Weights of a small GPT-style language model, trained from scratch on English Wikipedia.
Size: 16 layers, MLP 896 tanh GELU, 11.7M parameters.
Architecture: LayerNorm before each block, biases, tied embeddings.
MLP neurons of a small language model. Each row is named by its layer, matrix (up: input weights; down: output weights) and neuron, and shows model dimensions 32-159. Each number is 128 + 32 x the weight over its row's rms, rounded and kept within 0 to 255. Numbers have three digits each.
After each neuron's rows, "fires on" lists the tokens most often at its 100 highest values on Wikipedia text that the model never trained on.

L5.up166:131170100027145117139139084136128129101089145096191160045129175129144140104120105155160064204088168119095106114122144145131155181174143146112145121097126107133115134211130152172093110083167114115146120144151119091149127141109127115090081136088123110153126132093101088184140132126156097147139131142105114166087157143158154052195156100074114109181149144130143146120075148102083129128150
L5.down166:093168183122129098078152112160196147163104176117174127122097120073077069103116145150066085133100144138113134134113039111076125133108199110104148112095142112129140108140178128167164157122168150176128080120132144152094136146125127130146166137139160073092136092105152115092162146131173145133115112154129150064103134151141131175121139184110129071158120176093084129135129099154138109178084
fires on: ",", "–", ";", "}"

L6.up28:129191093150147097160169026181115066083104146196121153068079153090127148146178157179136172119133148096053094093125108082188178133142160078090159147134127103116126178193148065108136120099124134106149164144076148090101112114192168116126157165108119124148139138158044058130122183113114095110095101100145177121131078102148214120113102126080090189146138196126179099111113118110077129160104
L6.down28:116052112156125087108139162033138167190126152128146091132129100207093134061157107104078109196082097133142131092147096114090154101146085160155151148139139090153142079117106186096140121185113108164098116099182107145122127143126105104105151171117115134141153143115119132115120124160140159100138119119107093173201151164121068114118181125129171124077167116156098118126156135062095144112139
fires on: " and", " as", ",", " 18"

L11.up400:094119118109132092124149122133096086099083070079092093126163133128187176127107123150141137131117121125083100109130150137102122183122174043161102170146138108106093116116110134122072205056121130098092165140151146134215170154155131094117169164105085130124088135099162127176137138163138120182159132101110173116116151076199142121124143156118076106125122115204164136082100119160103146142132
L11.down400:123132146059109169139161151112135109164159137136102074127111150168114165150132122114208143129152143194071129131141134111166129113134103125167110126108183132133127088117106135134123095138083109093074155189130141127077116122134117152132123158088095089133147134105125133125052097231180155140099123159116136151071128141114196189106080141131148110078089137114111176131106106145087133021080
fires on: " to", " would"

L6.up452:110163114103212118154106063122137036089134118108148144156095092198107108116170143086121113058141103150152117116147176176161183133141162143115140090168140158143157135179131105106172100168080119106120168134060107112098153174118127110128153126091093156154164172115076124167126143137081174140130108088112170140122118151124194097158095138120093075100136132132094098126095168171141087153171
L6.down452:122131178176137181141132100127122118143183108188120136157172143114136117086129115121166102154130091138090128104112056116078148148079089143206146163078116118143195131104139125136166140098102130149141107091128146124098134166111079116139116157152168072148050129149152162123126105094161147100149125141158082095126157160138108117054172093118112136182121130099102190115173140055178123115140
fires on: " of", "–", " to", "-", " ("

L4.up757:145134123094151132102094048053097114108082122154139135109140077205093105116141182148160164056160128153104127119114184152112129096117122138110102088144140179131111122152083115138096151123108141117116155143116119126113126136097118100135102163092134161103089128146130118110134081118088167137120128132154201158190057122131122165115120130173164161130107162102051119129137110093149158129128
L4.down757:117091179154124117099108116131123099077097068172144150148122091083157099085115138129121137081108186157147122088170186111099141124071145125121157150105201111059154066136115125120140115097136113133105156119087118108148113179146127121135159101169190134048071114133116070110170160105118074107131159110071100112164116163153132195149118094170123079146143139118097108138140159110134102126097
fires on: "=", "-", " of", " last", "–"

L8.up349:121206095107125133144136100176088109102125109153122154134140121082138074114129100133109119085136175145107146122135148172159122109090200116119143132109127204183125106167111124096110117132137147093134119049108092111148184164223185132076140166151109087157149126125062127124127151131091192088062157084159135099122089084157176148155148131131134130126109144130122115119120099136140089116154
L8.down349:119109122113153103177093145103149209104136120196117143154171176116136142143168150135110155119152071113098124169137080117144076166134156084130111215110118115097136046106164144206075153111105129129148096119143113111092063134120156086167144091113153158065084138163136121096090104182126150156085163111105160152174172121076148107108100120083117152113081121099180127098110149113131137113187
fires on: "-", ",", " in", "ee", "ed"

L8.up291:142141162089102141141128114122143170079105102089093155156141184120101098123111090098137103191100145182108137155128133104211126144191129116119092078084146124157110176148062154152074041156130131120132165096067143164131144121137178116102129091182129113074128082067094189135118104170085077168123102125171188104097116080145156140134120184106116140136097136144074130117198130113018189139132
L8.down291:120159164159170130028182139136149116146109176080174049094076109051142157113117146148133156111118070076157153129077140087145142071140108156073127154116154142130120064113179136122163085139125109088174073126187130113102155093166156146107095154115119103166141102182164096177210115116109126138164163136135108168147092145130129155106121095069087154176161158119110138107134076169140088108148
fires on: ",", " |", " February", "af", "s"

L7.up134:139174089162177135063120106203081064100122106163143193172110176098074150117146124117172092095143167107117143071095148150172140120103159095077140134135167145150148145178121112127141082084105139131131136095122129096097124104141168141073137163088085139152146164145075092150128138144091149113151116103182155047104089112157231184129137161117121118118098143170119186143112158138125099131159
L7.down134:084135098127080116163095106130154168207170152116145118141119110164142109107190070057154159098105114124116161120148096106090128125151153123093132146075105146119134092128143116115144128161094158178117143119090071140126141167164128079158090102165071088188105184136055169125077124142086126175169114098076134170180108131154125152149175118173115154127152082128161159135174109135158154127154
fires on: ",", "=", " ("

L5.up413:112145043126166120194129095122117112133119122183134165063137161145041150094150172147090069227108116087106129134123126173114096115094145085088153115134111130183104145110114121091118121109189137128104146087171084119136075175117206126099088092110145146094124134143124113187141179109093139093118134119170132078149092187069129132194154139108169109116106107145097170120091153150127078136151
L5.down413:148157124108081087139127118122129167132139114133113185089126120095200050125164105095169103113140085138122112134110116106132171116208137151111089122187154142129174104110092122186129128095146142121154104157123127127097163142127115142122150180129191091170078097101078118144131161123140166117137126128087106111088110116176119183142164147077153071148146177054192132119118159145130141092109
fires on: ",", " and", "born", "io"

L4.up328:095157125122080100172175048136117107107116063155105118106183101224177193162133127157124153079093093190091087095156082082129138127120158132134151114198140131192155070160122128069130147115142098096074143137105102137142101108135084078094170116177108150142127145188125143096109120129109130162131100098180213122098072163130119119140132076120080104102133128177109107146134135167112085147076
L4.down328:050046154134113136176084126135180098204152091060104084142156156204089121110097149124171133118152125160087105153147155118169182067107154143109149116135102115113136182077105128133204176119094080107080140115129104137111205131127152120142152075121147105153149174084101182120089105095151132149127116078134116126119143091120132205122060133078149158092127124117165080132122152163145201146135
fires on: " and", " They", " it", "s", " they", " to"

L6.up219:145131128160161120143086133090119149089174157086124157106173138117104066101130110093153135132118186132088097138105023167213136152114121122144169102109147101137103098156100207123145163135170117117116155093072144135117146154186147127083195140153096146119143094127100102122116169144105088152132076108175097095144146154129165144138076101177106121187145178106168123123176172117095148130113
L6.down219:084146159111113149068117155145151145169168168105161146091106173177103126135113102108120080183115078150153090142053115083099137071113133121118107114124126111123193098124168127125140114131167138171183076119130161159120129077160167117140136095188117120187143131040181119121119129110093191118171159097093190102147094165145127140148136107171132122127091136143123178111138119130074148059137
fires on: "s", " |", " time"

L6.up774:120122113122134092177088099086089046085184126195089175076101098197097166162121118152081115107123158134102045116150101159147172131146143072209168046139123138179143149131193101130191197132135121134175122080153096063100118128172139130155142107151105112136142167186133085125142149103136138173111131117138154121126059134106150090201118114110141103047115104112111135122107152158157119139133
L6.down774:080123132106086102127139102153161162138145129134133092145153150125171168128170128166147141114115156122090165073119162086131069120151151155059107133089118121157112135145149069127128109117147096153114086147058115124115181104083139136179134154157196147063104143131120148110163171181139122144145146047110142217071127134098105087160097104130104119110095159098160117110161133098137188134101
fires on: "d", "ed", "nt", "ly", ".", " serving"

L8.up344:121125111110139114146138119034116108107092121092111229149168150182167132116084101141130124051117123090108115067188158113113098184090147135129145122162154131151144139137073154147108155153171168112139129105102116163127220127184101116151118157121089146095137085165096151162125147134189125136182131097098110082153170152148146080126161103071077141154196184163152139114124134174092141182095
L8.down344:130080174087105091118168146090131117137175086164148090108131186213135170108107139141148085144098142154126174099127119161155157091113136164113116137149090137206152131142122181174109093108137169106100134109110143108135162111153160118109116094123102098117136127060135094136098140134091150058097125127102111097013164148143104189150170167119136154058124157095145134123139099088108088151121
fires on: " a", "s", " to", " an", " and"

L5.up887:082149106128142122078183126143115116169105097153147132106118164090102106114063149131116056199076124116127148095121143172078118169108133121139149142095180115151125146130123169119124113085200167127135128120132157105182066123106178144124072138124113136108112128132158080131147118200098074096142151166117077105116174184140125143171110142125116091173162132171103180087122138113135128126132
L5.down887:167130110126166103117113146164178151120086179135118150142131135045132099143123173139086108112122141092149171101165065145127051114083179143078139144092133182095131147146161112112074160129156158115113147123143137152131025057110134156179127170087181090084163133120116134128105177125132150133046117119124192129160170168069093114111100162122168141140164163134158132112103151125090080125136
fires on: ",", "e", "i"

L3.up54:117182090134164123139123086103109068131166101159064182115128151169035157130145163128170157107114149112136115114137133111181177126079110115151155106152141123112157192194157132147147153115097128067112116107053115102093174119197133122170156176076096126100116128192064147127125155113118220158153089076145110125145060114142223120119132108075147090105119163184110100127091170095123128161135
L3.down54:171171130118112137136110083106122145177142133111111116116056105162130128155152147156132114130142073139115090167171173103131109121090132080100131152125149116128141115117167126159146196106151154057074102117146123142109136134116126132045132137186109154110072127151101201183129107086099167082136146163077212134136067059113130167127203076140184136186113127172114135110189164147127135141122
fires on: ",", " |", ":", ";"

L5.up784:118130104106205107114105100063135087133088116206097119120140100192111145084149180118120110126120148130145130111140151113064151106093184071135140124198200176061128147172130118129144115108128125125090133122126129161125183199091134122123168143087121144134109158180125136148140129130060130148116160119130180075122090081116094112161137070104099135079147128130105121129107156125093147160067
L5.down784:127134146121150131086150148131098154192153145197093115150085079093110102135091101130084076142084147170133120101176129093132141130134161105104150149077144135122145111079154108123177149105148142108165166131112119148090114212090161132158135104117207153123081166084193103104105103155121143161177127111115151099132081081153167138096182192103091075159105159105131141117131141188052145202142
fires on: "=", "-", " his", " the", " to", " of"

L3.up228:132171133095159120123080081081117133115130143148069174128086069179114146097128159142116150057127136092144135110154168167107096165076138112104123129145129126065074092137123150144131156110064134129107094198083140137126094156169108116189169152119093132150157103153092125104139202131110095143096095165101102183180057087154136127154145046141149175122128203106142141127124139147117135144111
L3.down228:131146128101147089147122190088065138139095121114146110152127104098139159124126074099162145120176129114171117148096132113067130174074140161098137149162116106143119124172137158203128173104144189108118094111120104101095080153112159091145168176181154090088104122119099168091158107107076052141108126113124063099154127119146147110148125038131092081149123146071227123081166148087177097120079
fires on: "=", " time", "|", "-", " as", " game"

L4.up652:094135087113121143190172086083096128085173078177157111126173135224082209150165139105049099098098079116112090141114182184148157115151112128155146139162150129187175127147150179131246165125180101131105115135129118122107131119150153131162214095133125201137177181179132175146148092151119156092122087156099145139125096091166069100134127107085099141122142116108149113128104150138105102156107
L4.down652:135093110103178145162107110169124110170122107116125147112118166159127203212139124122181148106139156158116105118165055107148137138131156144128035130042125164146153128113143147158161121118105130081085156129134117088128146150130133082096141110190162129065114089141128143107142127142138170214109138061077097139079151141160167100097146145102093105120094077149115096133115129158188094134133
fires on: "ing", "ed", ")", "d", "0"

L6.up845:095154112125139116069148120131111087104102118192212135159145207117141121121109096092162018106115144082074093132104115127140118151246149100138137159131135135119142125122100117093124142064161179152135119158135157094112139078175118116100059064111145127105143154126121159141129167186104124134100139183108097115113092199149127139185173143177111120176102138172134186119147091099135141153124
L6.down845:142089122178093116168126100145140109145134133095161149049168124127106052116099098172116157134131145118131126143100123172104091149113146096049154082138106147138163092141149083174099167094111138184166169124178106063096144153114148175165115143171080114082133099108167123126123092116143138137116122089128154096124156176085104158122095145046128168117175107157109131124095116154109170114088
fires on: "-", ";", ",", "si", " |"

L11.up615:136113109108115136117104124124149111125066139129108112121096125103104108125139152115174113083118138136131090094175166101104164183213127132184109107097112144081126113176129130166140144063156148092149184056116167131166145152120123100187132129162137079162011212110113148142116118093113134145136160169184143135142100094205107101125093159126166097120147157179133102077115119203087156151143
L11.down615:065142148123103153135148158131124131128125175049131103126164155151147165142066137167102113121124168137102178171071097188125097131151086142137084168087141078188076156115144138096106146077115137122102128197112093117072082123056179154108106133100151135152155078137169147207180078153110117096110071123095150151096127163077061118113133154078105135162156132104144145131146123158110093128159
fires on: " to", " as", " b", " on", "-"

L6.up738:129180082111099131133142105153102062057080115142126168098146156110105131093122100148140089103102152152114103102102160128154139163133148118057091130138115117184099094119128120152135097133133146081071161094134141113105213145191154122139161112172146094129145086157039153140122153147127197110156094091152165127123092090182210107147125101127165166146124176161097173096104196120085100151152
L6.down738:065152080098151128099105103099160216185162130106149103127175059111190137124145080123151055094134071123144121133158136114150095091116122136102105152053156153116093116087121134132149118188130149124124081117153159134065170135125132131099130117090155126142111125131108175139178115152128156169136104118052142125146127111126075167179161142090079120158139058140139164110152088152160135128141
fires on: ","